Part of a small language model's weights.
Size: 11 layers, 12 heads of 64.
Architecture: LayerNorm before each block, rotary positions, biases, tied embeddings.
Training: a variant of Adam for these matrices, 1611M tokens, 6921 steps.
MLP neurons of a small language model. Each row is named by its layer, matrix (down: output weights) and neuron, and shows model dimensions 256-511. Each number is 128 + 32 x the weight over its row's rms, rounded and kept within 0 to 255. Numbers have three digits each.
A block is one neuron, or neurons of one layer that tend to fire together. After each block is what it responds to, as a language model described it from the Wikipedia text at the highest values.

L8.down12:113133106122078065105144075137154137126113102151074149119139157081115144111113163109118096114143159112071106128167123144118084126165174184092144131143130110148106151142104171117103189094169138138134128133103130130112169150104152142089144133147111091143157138162163164112116121110112126140160132151104170148177129123152130116108139123182123079133156114122121117123113081147136150081173100039159144176090177144169115138179071157155142104115127195096169130124151153117134150129093114107114157125185167134160119106161096112135096150082204159119107140178150178073132156129151166054040092114121176112118105176093175140114124163121115137158096134152127184118155120155100131147122091085124153108156136101140097123122064124169119117099114130098115102123137156068195168117165101
L8.down118:145109085150123138129188082154095107099063131160070118143134090091145098152081102110182122162151145166083107125093170192159086149142155055114104123134129159118126157152073128153139107116151135161126121118140161127152075115152164139120175125156180136155103189081108141104150087139074212130106111115106146134119102096130130201066101125102181133120157134184123088117166118155089117124136139131110205164137076144114105091138130121093160107145170107118139140139102195125151107122124149110138143137104144071136175105144108159089099145102167133097128164115150121072146127123183166126127117095105162055136184171089182143093181132102112145088099117114117167131140126191100104125151076061073101105141152132146152180128112163174111095201178105113133165111139217117068142152117121
L8.down674:138113137125152106113177152117149119131108089114094201134155176071133112149095138095119083121115110125077155083163135149131141175073106111140128149100168195151163161085071104126112108146104100077194089136172131115157118164133139108110112094108172103158092159097129114147144140135143119146155124116108117150136140094156125188077134138102121136103147136173067140141099180128037116143117145072133160128103068109134170091131128136144196192141114163180158183140122163121159137088152081094205122160127151180114138065146127185108104093066171143156114140114096169085221088121088120121077226161104148115148068160153137149094103101099147141149180121118139138073158160147115165122107164069090155177116177142177108153156105141119160152144132129151176034090118166095135115126122068
L8.down890:089120173145193106128151152149089171152155105171134202159164061104123161136125122130146160209086090147125100102139119133126164163121140102168155086141118157147172158121146070140104131067165033084153117102156160134131153113123207125081109124153086114139097128135085124174182141119165143136120089089117126170137098117138081132127115135147096160192109113162135082132129163059146108085152198147167111141143135083147129118164150160142165135145148163159159083105118198153134102138070105148076126089105134112134092151073157187140099118152123099149142143181084165152179128087191136130087142178072129177166170160200106133092160099082117164103182122171112132168079135148096154145133089141111137125116146132152160122133135057141081110146147136161121120099104197104131136180091154
L8.down1070:099101108129101105152188083138185131118070113140150185088170074089163091118097138180155114136080126099144108116102091188091090094153068164115128139173179142106130115103122146120108136103152142122209135130162063111127113142054139159114154203136089159172150126117093093122130058126102123107122172079168131113180140146205112138111095123085090037123165118152095051139094106081133204180138116098133183157094095142153122168140120191089169133128123157117130108167178167115077129067172142127079100130118142170156123094102118166143169147107111131134120140025163131099159114058139162166105148153114107134152123159187141137133104140163114146201104096134110119083137133146112114116144120068078152095160099091193118137109115048114178215153143142121117111089059158087141123150093125
L8.down1524:087091125117140120144174147140168163087087132158152044172181125124070092114113123154132110117105127109086067059137107171205082178083131097185105080142094201128117186111140115142198122132151129132148104095106137099157137114176111104107147139154112180122094197084079161112131144110131205165155098086174133146116131035135155126101140111173082130179134096152068201145110125151156122148107159079109118106158131101166125106124160165145137117148146111164161116116159130126159135090175152121166086116207123115136143108077181168104142172149140121104130106135073128166195112058159149100049104140116106141081097143190101138195150140099154164099139071137123137121141127143116208172169102169075156143106125103150191099180172148137192135182140147120150181070161124147159125146082142
L8.down2371:152112142092113120172119133127059095104094093111167182120179101195152148150147090150157154142106093157090156122140120168137174106172153123148118146159107157141087083158118136153154164128158084103140115138188133101085147110107099129107160081067165024163082134088115111174101149130200210109124102156097149172100105073162119101069097104175132185098125063120092115107156148147080175124091101130187116129111121141164135093188167112100115161136145086149197133157170139182107123055102142084103135165155100095134102131116117141110164165103167116161159103081154155114165142138104190123081127196143114184145107150142180090117052155148111139184144107166073071118150169176079134149157134098134153141144148170198078129160136117064147150084109116109120094071163128147093138151133055
L8.down2812:134140152089151082097164096166165102081116103118125207175092141104135136134120183091119091159069170139030164129089140151214059129150140091190087122112128104145209100106122136131154142177149130119179133143129126135201093109141160119109152114179132097133129163085092098171144162127167103141162173079147103191089132126171058200056115126159106145139130162152082148080130171100093123141085161089123135102108088116121158120146162081116129145164115153129167099168105157138121092126140091100168086088151138152101114080115078199134112153041140130145131147099090115067167112095106169127114126203160078155148116145161177108136158198133166156137154063111124138077128116136130142118092088077110159112163156075168126206134104172149175139085100146138149108106097160120104152142098119
Description: Predicate role nouns

L7.down111:130120089103082127086155128123144106131094124117144128013125195083138135118120137144158126136122117122104159134121063090132107082087076123118143100094113102147094172093112090151072226145149173149140109130086106092160161145135126092096138170155153181088088136162119150235151172180084125104082141134145117148120221135096080139132145124103125123114123149098127146107117076115161127099162163060157127107109109123082140142164150092127123121139158075202132160154161151156117133110178156132168132145111166086134195160113061091135106163123122098115111078090094166140117067139131155072120110123165112097149109133127126172086146121111149134099180099109058165172150134070150132120143123083134177131126152142148209149114147096126181146144128141144104149138106146128198111093100154
L7.down543:142151112148133167083098125125117157137104061097141162074118181110139148111076127093170146191122086138114117130120111186171107093125098113091095114157190107127171122102115082142103237106109101163157139115131098090135143094099131112107181139181159099165103163125100130255134168085107202148119105154132082173083158129103062150106159137134106150136153158161097135147101143103123150144168173073176157072099121108091087138157146128098099078112146101136181102159153153147123138171108130103135156119108181134106234158231078129139131114044186099136127128073112133193131071153060160119079099174138151092193122184122196085112162157115104125103134082098110177095155130129158127122118115123105118129101175175183119202101122113132127124138132124109145084070154165153129082055114112
Description: Passive past participles

L2.down168:122136111148115117144114113127185129117117110140122119184153181085097183152170138074143085146116139136138124163108067201145132093195114131099094082149173109167106097105130105130176125111126133150156157131144158157150135110140120136079188109111134122179129169159123161123105155064117102092099140076123105131112188163126073179112080112153102077139102121163152143140175163138126142166092148119097089139126142100068113111153118113090116134124180163147139082213138128151061108123156119105137091066083165062118102088123083140081127164143205099094140139147074153183165114151105145142145135126112090112098122145126125113123150128114116089146115060095094158088155146095118143161087136101083108130090133127130127134101112165137100160134077095103107189111111131141146086123099107
L2.down2668:122137118144131103127138069151146121113152138169149079198144188107107153079196156105108120146082125136095082185109097153156176096178113132158080063129102107129120102116124109089104126089134122158158093118177151170145129148088083115104164105097106142143133204174085166177134157092114166108130150094145107148105168126118089169127147133138143077118140140164140145127098144116111153106163158111080113155125150086101081121125131109116101126142172126151183090168076113102108105153144174124076087086131176103119149113147130100099153194118141101100108105128157148156120100096128148112094122195101127138123147147082112097157139159142092135149125109113062149062163133127139150133051161112086128068042156122135127126152072166143118152139065127109171148103122149140131076092136112
L2.down3011:156177135146137145068122095124141124108147093172124105155123168123131190103144154071118101167135134124132122133141153208148148081191119124099141118152143114141147027141104119102211137111099138150142111140158151132119159099185169131101140086104117129129157196214110170135089114119090083152099156148129129163128195146144098193096133118138129072129115125108157124125146134039071136112162176146071097145125114119097106127145101101080114121124157151146162091203136138161085117133145154131142115109077162095102140065130076149078129163174196112088092138174151123151122075140096141142079091123089143172159099135140132091143113167169078137102126092084129160058109132164093152153112116134107146120091141121116069132126117160120104150135064115113196190106109133207125147128097121
L2.down3034:101190132159126136072098074157151121072131148131122115171148124113156197117160177090139115155159160117122172143136099202148175090174150161117142090156139094154136057109154143087157127106124113155145121152144175127143129106152133075097142130090118107119130171153095173101082134095076088131081170134172115139084149153137140188139123132149137102111106156113131073138168128067075146159101174114091124134135156128074122126131081134083101169125157133199114113175154130141052131120089116134147078118114110105107118094114090147085140128174228119133105166139117142177129113084059123120087102155104107157126108114119164097143130140143097145101074120126125158086100138141102148131127082105092105055114131115091126131122125151137111177109104111148157193127139120202116149100083100
Description: Inflected verbs after subject

L8.down331:115134112114143086090132169122078161108171142130155089098138049119074095090126143116101146107080085183167147106088088134166124181168120065210138162147160149130122086175143091206130103138150197109104162108162144098085126123160081088138154140117132118133158106154113146112110096169116101126161106139122159138097112144087143130138105105147087091105138162099159135134149162134127124122117162203144113121123096177173123127132138121094103119192174147070100076173157080159135110160157116126119123128123109116155141093063156117128117160106070097100138155099182170164168136167096185106084115107123160130184121128131176145084066139151086123114143126130072148134076204158127131121127080120122021044109093133120151120139203020131147142194131134149129104160105133116083150101130100
L8.down991:114104094121165120132127124148171177093068110131154086159126112152112107141082144107126121104140117122142127136080111148079165112134119080119142113122093111141135093168094129126197109125133192094140165132133134074224103052112157156150139127156145077090169135111098159097127126120105138201111136161082136196115148178111120115135156223083152125031079174029138191114146137114138133076083171167131160134111124134108146155132165188099161126138118104142078141101174083159082111169098127152110153160111093131142119076099135092139120165151100109158092163103110113105123125140095143112150121102105125083042142133109128177106181123092122124116195121143074109118100123145119164145110149168143088052129096147170147106174214107074191125114133115119164100129102124073143129158164117
L8.down1093:156126118124119072146120162098118156155142141155142096090138094156176126135156131081128126114059114136106124142129160186108105146096138071139155099148106083106070118127116161115151158161132174102114083151122121185136063153064118107115153115104201132201088114116173140104166090154110159101071140154178149046118093127101121145084119086182118089112188080150193102101164105132110145072135077095117188144150111108175115128151087145122137112144158129122130157138143198086095089098154120076149166158168127138119193148066204109103167151183115114156095131146156105103132167146131185099085116128121133186152154125081134138174056163091127157106169068094144134169122172117138122144148111169140122148136128127126116078149116142112111149176188091126124172182098097174084088168073201
L8.down2005:093170123122133172118069162125087127133149149180170125052138122192064112096110159147150125148105147118125082147085141136184144117125110112117172182134047098107140178063099132098132161183076101050123185117109136136148157102169105109137134093109116148163105154111123143137077140123177156109106100070137080114151100093116156105120154138143161170106152171124147154034143163172142139134100134116139147160132117141056143106138159077111099189163134113118130099162126157102115142161123147135141136188149144133176124092138117145075170131100059143142144142100164107067119110126088138167164130133140106116102128074158167141188114159158126165116142110160091124090145151139101129202131095135136087112094153085122111198115110168106136176099105136105108171152160161086172136137166185
L8.down2035:094133175122059125185113112105144103084190157135137091142146062150166111098098204125151110157086127131125170114103152144107087113122130119117218142105150117149064143162127179131160154123141130088192215123073141078116147048166098102102126131131170085189116108096123182094096119140191042114150175075112183090148129090114124067142159108149119166170091197136150120129110187143191097212092167163112114154114115166053135097134145041094171092126132195108108139154040142150120155092118173128115130101139153096143102041114075096132175133082100084166157120167159160126172147144180115072177156112153136150048125173121140101082138180133135139087129146178122157123145145145136102125143147105128105087157115112076146119117089142085152150125140111113129130160127157153094088131143144
L8.down2038:162095123115118126102138091111121103150150109122183136141120098119124111110129197152103089147064171092070197212129118173110116114146099149130162151154142117110089161121109141151112157082096128155163169118173131119180154131113103136090106161101164152153193092178099110127107134111166030053085136080119083078089123154133097170094170147152081184134125136098107173080161118033083113063073072106081142193162107144203133132099085084119171105157156198110128156123114104130154128154085124121130153149099150126126153203135089113155112130109120176126085058116171115141137128192123169128147116087193107112171151164133123096108101143176201070199164154114131149073145141162135127138156165125118151134132151056084057163118095127136206111108201139127144149151121175117133106079080147
L8.down2079:085104117126147082123119106170134152088163151113173119131148162158157107136114097124142112179056105141119163176120124173151132170134105123103164139140105105077115101124144190096107075171137172144197155127094150102195098083091148098089127140126119106175145107088153140150147127125198123097179153149132141093132110118209101107124176134121104120124076159147179128119105106112213081161097066080104141118159114094132114137129062052124199117145141208122110094152143152139137131170141120079159087151169129153075103168121128075154137120064063152128122100131064154156130101142143124100144143110115080107110131128187145111083090147124104156139148093108077137113125109150128108122121136086098107162137130132116180175140132141124135082073111133182169108135127104072151056124180109
L8.down2753:063119092117141141089124155136044110167139135233117117102158125095115139111129102110146126155124150162127141170127177151132118207130120097107114085123091116105154120143126117132193128209113105145144123182071152146132115104139097136157174167113092082142096165175164189083208126186100138125148110124144192045127151133160087065124129108152075145152128100147158121104157082104171138155129069102123133130132101134068183115094092087141149090156162153113155103110068113161129131111138131158136125155082097114140129165105130083110147090111163120103142100108150103125145105104142120113126081077112143122123162088115169109060144082137153125122132101126059194146172124104102120093101096109119066112165128117118137164107079078111085112148157143164163179132151134106165109176170224
Description: Role modifier before instrument/position

L2.down621:160108127138090133151100092124196166054047128157143092101118101113176168061114149121179158086102075111112149161153119188122157159185104161095172073130143064153116072104080132104089100103131179142144162142109187084172087156094120080075174122134132146142173153085072130108117093128085140210119117109169128109107099159092144092178121172079170081111140128127197194136161120130148169143090102096094129139157134113088106167145070101169186091116145110103124112097130183096110120093072127110150074120102099155124075179141119111122148096124188078112133142147052150120131096159156152134131115148133129113098122159138142127092158128076114106106147141091083133144106150106126088171112120117128108186127107108093184097145150165105140147115147136208175191123172142104126134120134145
L2.down945:098101139142115170195139111092240157068149143032139172124122056124100142158154104095075150179115144087103213138104110126184088118127149096180172117118096143119087126148165165076119137093102156116163126150074181140089092041142107139141154133105146123106163070178167160139100117098173158158136107062142128145160114113126157135122118140107120149154110134064102080114120098134132130143127077128213135147089155107156146076127082138117152080103066106112120086130129140142074097109147124083120133119079075122143123122153143066140136169117201159175120049137184162149093160162164118119160118134101135106070137140135059127102149131123120111137183050139130150204151127179125141100095104136113127028191094161131097146119182114155152116147140162090132141128162144089105121084105123
L2.down1788:149136086068106086178099109094175133151117116074164172109139096150106083158085118148122164159161126081171158094112110134166110125125099027150121101135155127186099174167119124137159084120114123168121161129087076109123128069162174173048137115155109113115183108146180108111091121099059190152168098156119105120174111169157121096154149154151128132102098085068119146107118106178174112081069128161124180140126145102102124147133149177148159105083135101098116147110164134176085088147065134090154121146089127060113124171150122103113119172078116145110076122150184161089160154136104149086124143149129140093119124139153123192068178132067133104171164121122094127127119096184150132132106188147086129122189075144149120092151197106119150170147088132110146081140147148058127114086108097
L2.down1930:076121132150189233075156130162162124145141080122100111137138144090125138122163159037222130178092122133141137230094152154135133132127147126140138153135155058128175181114122087178166141164150095186085157167103125123114104108125085137145095214124092099110147115143092152107063135156193143093114124137146090136132102131096167169135122160166123109146124174153117077156072129167091107151016175098096071117121115117179146162101081126128129136101131114076121161181168082128083167152134151175136124133108177051093110081140122162092123122145166072126141111153176074083123123096142110133065108144125124105130114112225134141085119104126140130135158160116127129143098137108116172178114154120115032063194104190130169124112043076150126126119098143109068098129139174138157100088031141
Description: Bass instrument in lineups

L7.down344:101167210122146132111061090125111082189174202094083143124166058123200133160116173120132044093152078082126156195077105111154136154071139114170197154084184119171141104132119113110159173112158060128120125126137141085088145109125083141140141165101089159171080141103138096150098071071086062159150074125181158110145095153098112047166114135107123127102156150128162130099111159129109133135101143158165120133093108186107124139214169089150141144150093160102136113087155142066126170083129129117162110110114118125132093135197118198125134140107089149137130109038136120101110200110152145181142114117147091173162106132116123069145126119129148119121151092142149114120133117158149143099163105116140150202164160097081078138100128139126100117173156151137166122121152136118135152089065158
L7.down458:146171134105142098130133127186152123165170150167137153153092135106160186137098099122075073044149157088125074135121098121103139124117117180140147141134122158122106098145147157151114192169140078116108069151086099105168143164164139158154124107188128129130095117117117097137127166114145115145112158163178108090119153116115128110115133120128081095110164170122178104127172157098074101179155167118112150183116164191140142165160130104130050138112085077121189142146095147106144171196117167122117098123138103081076119166129115150128097167071143185150096067077131149150155160170148157123087211173177126106239153119109110163076201150150205122118162140099128149123111153161124197147179082132123123122111138117149098111130143129125139101117120156191183164108176086138143120132191113
Description: Person role nouns

L8.down13:135127130158145095113117101103146126144122099161072089112080082053175170108144127043132081136085157095073174167147180172190124097142212162141185146099101066092174102119136070114131069145150149080144131122073129121138141100149193132105147136183061145116109174120103143137081185159147128115141125096096150099197163067139120157093127149131149106101109120117120113085163135083102106095160168101144133081103133108118114100132153112091110169087067169084148143143086067155144092109169067139147081059120110103164124133088134057128177197119105143139094129130204080155131114118088130165070163097115147092088179115144181133164143113168120174128120138182152058092117151160139159091159115179141088092121065094137126142137162124122185180123061153139102134131085178125095135086111177
L8.down1067:150095145103111132124139113153127131120140116142090126137159191200135101059124100118113117081176144120093143129135139057082087116105081152137135181110118203114105128159127153143153152124180099141107132122106122106072120089085078099113140171086172123135161066092141114145100112163193135146095129120115096170097091101184100118119126136133139143111168094127078152177094069119125119143081115147172081161135111130106127155162124114121123101134131089098182130157109108140158148126168099086184120155199165104135101126154145099184172195156094084107107165162088023116065097095096149064105075160159140136118095098146105164139106174109165145074151104179165130143151156093098161160168142159134145041123068110089151083153108093111091126135121144152147171108161121111133152087162162
L8.down1153:130121090122094162095157125180112134066107128136110128092153106134137146147120077099126074112058096142060173140080149127209112135154118215151114167161157158083084154140171150160182122122120117145098142124088132046136163075065137079131137128113160106188124120177167110093130104114123155129190139086075072134135139166112137093146136150098115129166132080127177089157101042171124118106089077144147217151105120114164159134095088141079159174104129141136116138112185101175075155090132132115135130167113136149148060129123126094148166168118198113150112148131159129151092112138137150135159088130188102170116105149178147163140101196074130183148015118127126121113069153152147132119092128117098112124143115126115201088119136076090134138093148088132150116101121168066179114141173143
L8.down1318:157087136093105199082151104100059103142112143114096203132129160124200087105137137153131137115105149079109158119131122106088153137158092124180145116170170170079097133077122147133180208158151123094116143104188084120075118123197124139115138113072175159155097087140135114123142131084175191188089157098077106166092141090150145065179150167114155121162139103141084108165115118171147127083087143122114116136138139110147133092152147121137146147095148150156105169137138150138141114089122191093170123179143100150181085090150155145139129173066167134109044150110150109151114104134135157107151117197160146161148180133143141161097140194119156095193117075145107128090081152118092170078096178131153144086136135121140126112110170163114096148130179126118164109097169145052163142121157171
L8.down1448:144120128097113103130145113126128130093086096100157133174118129148082135113119115113109176111121067197073154092126127183143162126125127179137130102083121162126134143050180078119143166129135121132142148121170109172101137155177173040149139121134125069198055250140101136248108168127099116138140119129103137130165128100109099152107120114148185164147144157106118116124095165157103141118120079093171173137096099121098138101117160113080139167105131098177135139182157151155113136119154135120153158118137125124152164084162144140166121163022154035134123140117080189125177113152143173138077116174115143098135134171128127125096136111094155064130097089156107143107158144149141153148098126084134159183085155098141140211109137122130193151063185122140157096155132105101154135144085143
L8.down1839:156081117131069172124236105142096143113104094091115141081172164192146076110119083134156120067138100121138115079116117143147135132101022146135134106034111170146045122077120118162115223146176134140152137098131057103140143122113126097110162142144163117152113104129117117244096174120150191136110149105152108135057208144144082109108119134128136129119134147181091121133099128124146109085108133156161191143106096186090098095115156090119154116162133146137224125178158169167140138085167118068173109176114155089157131149155132155119119126062119094108101138100051151125155081142109156130076089173144101086172148157175113132141164104138199114168168100154117146058117123181068124121104169093110165118144124125155156167150121110112157183110179145133080078152120124091178117135120122
L8.down2784:155129149170158085169116041098160101102119067089147102166101131103124160129118104044184161199119082110103197094098074148170131147137156109138050131132125125131160091105131106086137147107147058137159098150144107143097131141149101108085105130168152102154086228156128157171142167097127099125117117130116118143131178096150072113099124123154153140129127116136156145158142177079144181068205117106116158115133080100124137080143130110074155125131168130148109161231140178169144134128137108140156159107072183105159157108148082146106120126116168117158133107119107195092155082131128195197133113110138140104131100158119172086130141100156097143191127138088140149111100115088149160116093109058112133134119154117171104178120056185114136140143155107115120130110134146117166083183095111
L8.down2831:142118129114081144136095113095146149098146126162118131089088124132118121122104120046079097052123139184109192134086094096161153137111119133131086130117194128128097139110151126132126133119096195090165133097108119125147073125092130091096095111120172147105105076137109136160102133120190096153160163082065092142127078165159126109089177202112126149062095195151125170111173083078066150132116037148160126126101088117105126135105094107106143108070133108160135101125161141135173194170133089094148167089120128095153085107159165109130143137107126110137159112077110170116109128179123076095145194146130133120125131105191198159162172167072146134122123146113144162103165125116140118147092149100106163121106145131091119145126138120159125153130135077099137140154066134045208097086163136
Description: Predicative past participles

L2.down416:126131186110139112132121111098066174112106108156190082098107097155186079163162104097092121106184124069111118183099153148125157150108156168112181194109120086137162131101074101109124121191141107125167149128093122116069129074157108184159103140108169124136096159147078140098098141151093056095121087165103159123146152168117154159104147086135090186110145143137140120134090105078145210130159168123197085088131154133132124114142166107150137160111118081114145149126135118118106109135089100084139154101076163100153145128181170165155099138145113116125168081120207149074146158102154108124156127052097136113121090127126089127104112157120149134104114101122114164037136174123150137145182155134154116138092145137078108091167044140153101090100122142171155156095105141147091111147159168
L2.down829:072163134148138122125147090157058129160157110050178125143106048162145111152158179129105161150061145101137135176089146137110108162152117148129109135126081106098167180100071171150141113158191070041143095080144112123075139112098110116105131082139116225156057115100091071108144125112119112080095151134054121141130166192172076058132093132164114146179133136078086152139079145196099133138121168124071097175161131174076183120153135127103118173062127094144159097100114075109136104156138187146134121117069157142076119113157131155124129126186113092141167116092172147126129126104134128132188129088162105172156147155166153162151128152113157138133170155098135207168182162137115192056184166125149110077140151084125122109123114075112086112165095094131129118113123102110141080121135138
L2.down1004:186090065119167148117124103112097125143124126061131073173094141145157095148138126114118088094034152127134156143122139133143142113137085130119118114106153139128134136115039143127096118139166087072175136123138147100117171076136084089134096099108134126133126097133110139108094153117139109069108113154146189126151150169145118121140045155115117166144152083187116118128081217056100150056141203138124095151126104177090179128137092072097151194138094131118136140109112108103185031192125176127153096155108191100161102144172137119133134112117079124122091100130145143141159133123135158126119100066183149127183164136077140137153093105116171130099108161066087136092194098106112208098134123137156130091183156103125129080075148097079143131159129153109095126100121134127139163151108168
L2.down2928:189159085165112094110111143141115137155158131066132139116075116103163142112150132093140102093051150118117174138085118154111114133137108126191147123147146137094111156106079129173101162101156063069160123120080099150062078132115131138137107096031161083119097109149128112053075166127199108114111132107137176103125125165114089160103096158148154169131134124153114060149081204087108144135139128134172096145143084161119153136118097071077165130149094137108138141180115151089166073164163192118171115136188118123074067126135137107131164126110162151151147081126165166138149097116129178133166105122181154119160200126098123113179102123108127116108209098106120169079174141129127196111091087090178132133145115139146124066051167113128152115146068173144167133119143109075151147102081120
Description: Occupation and role nouns

L7.down1652:137140200114047169092130134145088114132140102136141120087130083127146113152143116125124121121137071121098142150091114117121080097077151130140158103135127127122118132128097135143138174125096176166090151153135105105128158119146174143046126190111170148085102159093110073069070096124159113146110111157121087086090121093128118086168070143119132106111138151073138086149144164134142131062147096157134120169140136120080115158121176132098160128115132137094139114106125125125132123163155149131135131120103133078129128101112128123129152090082138142118102168182153119123085148106094110169095146146180140218138075125118098094086074099143113150130162133177122079071118143089115124157124146160108122135070164151162109096092098131177158114138061190078122127153123188112097145098152124
L7.down1907:162086134104119151192097079098089174153192161132115135134112089141117133174140126053132152117095112085109135139078115134210143150119120116178160137156151012119207112126089159143149145171171119152122124149092136103158061120163179125101132175116169121183104067083095147120138073177100169118107124133146133096109106120171131122079121107169175162118156167123142118135148090164174073081170153101142182138123081141122125083173127075108086112134088142154050162133133124094160105135158123107159127125205089105095111119098101062089128107127138110140119131119098147077122113127135186169116052084123081170156129116126192198148075200168117113100105081140168156097172133082151159116141118100142155084107127121087132091163142174090174133117096107104160126131138125149132095117090157
Description: Music and entertainment descriptors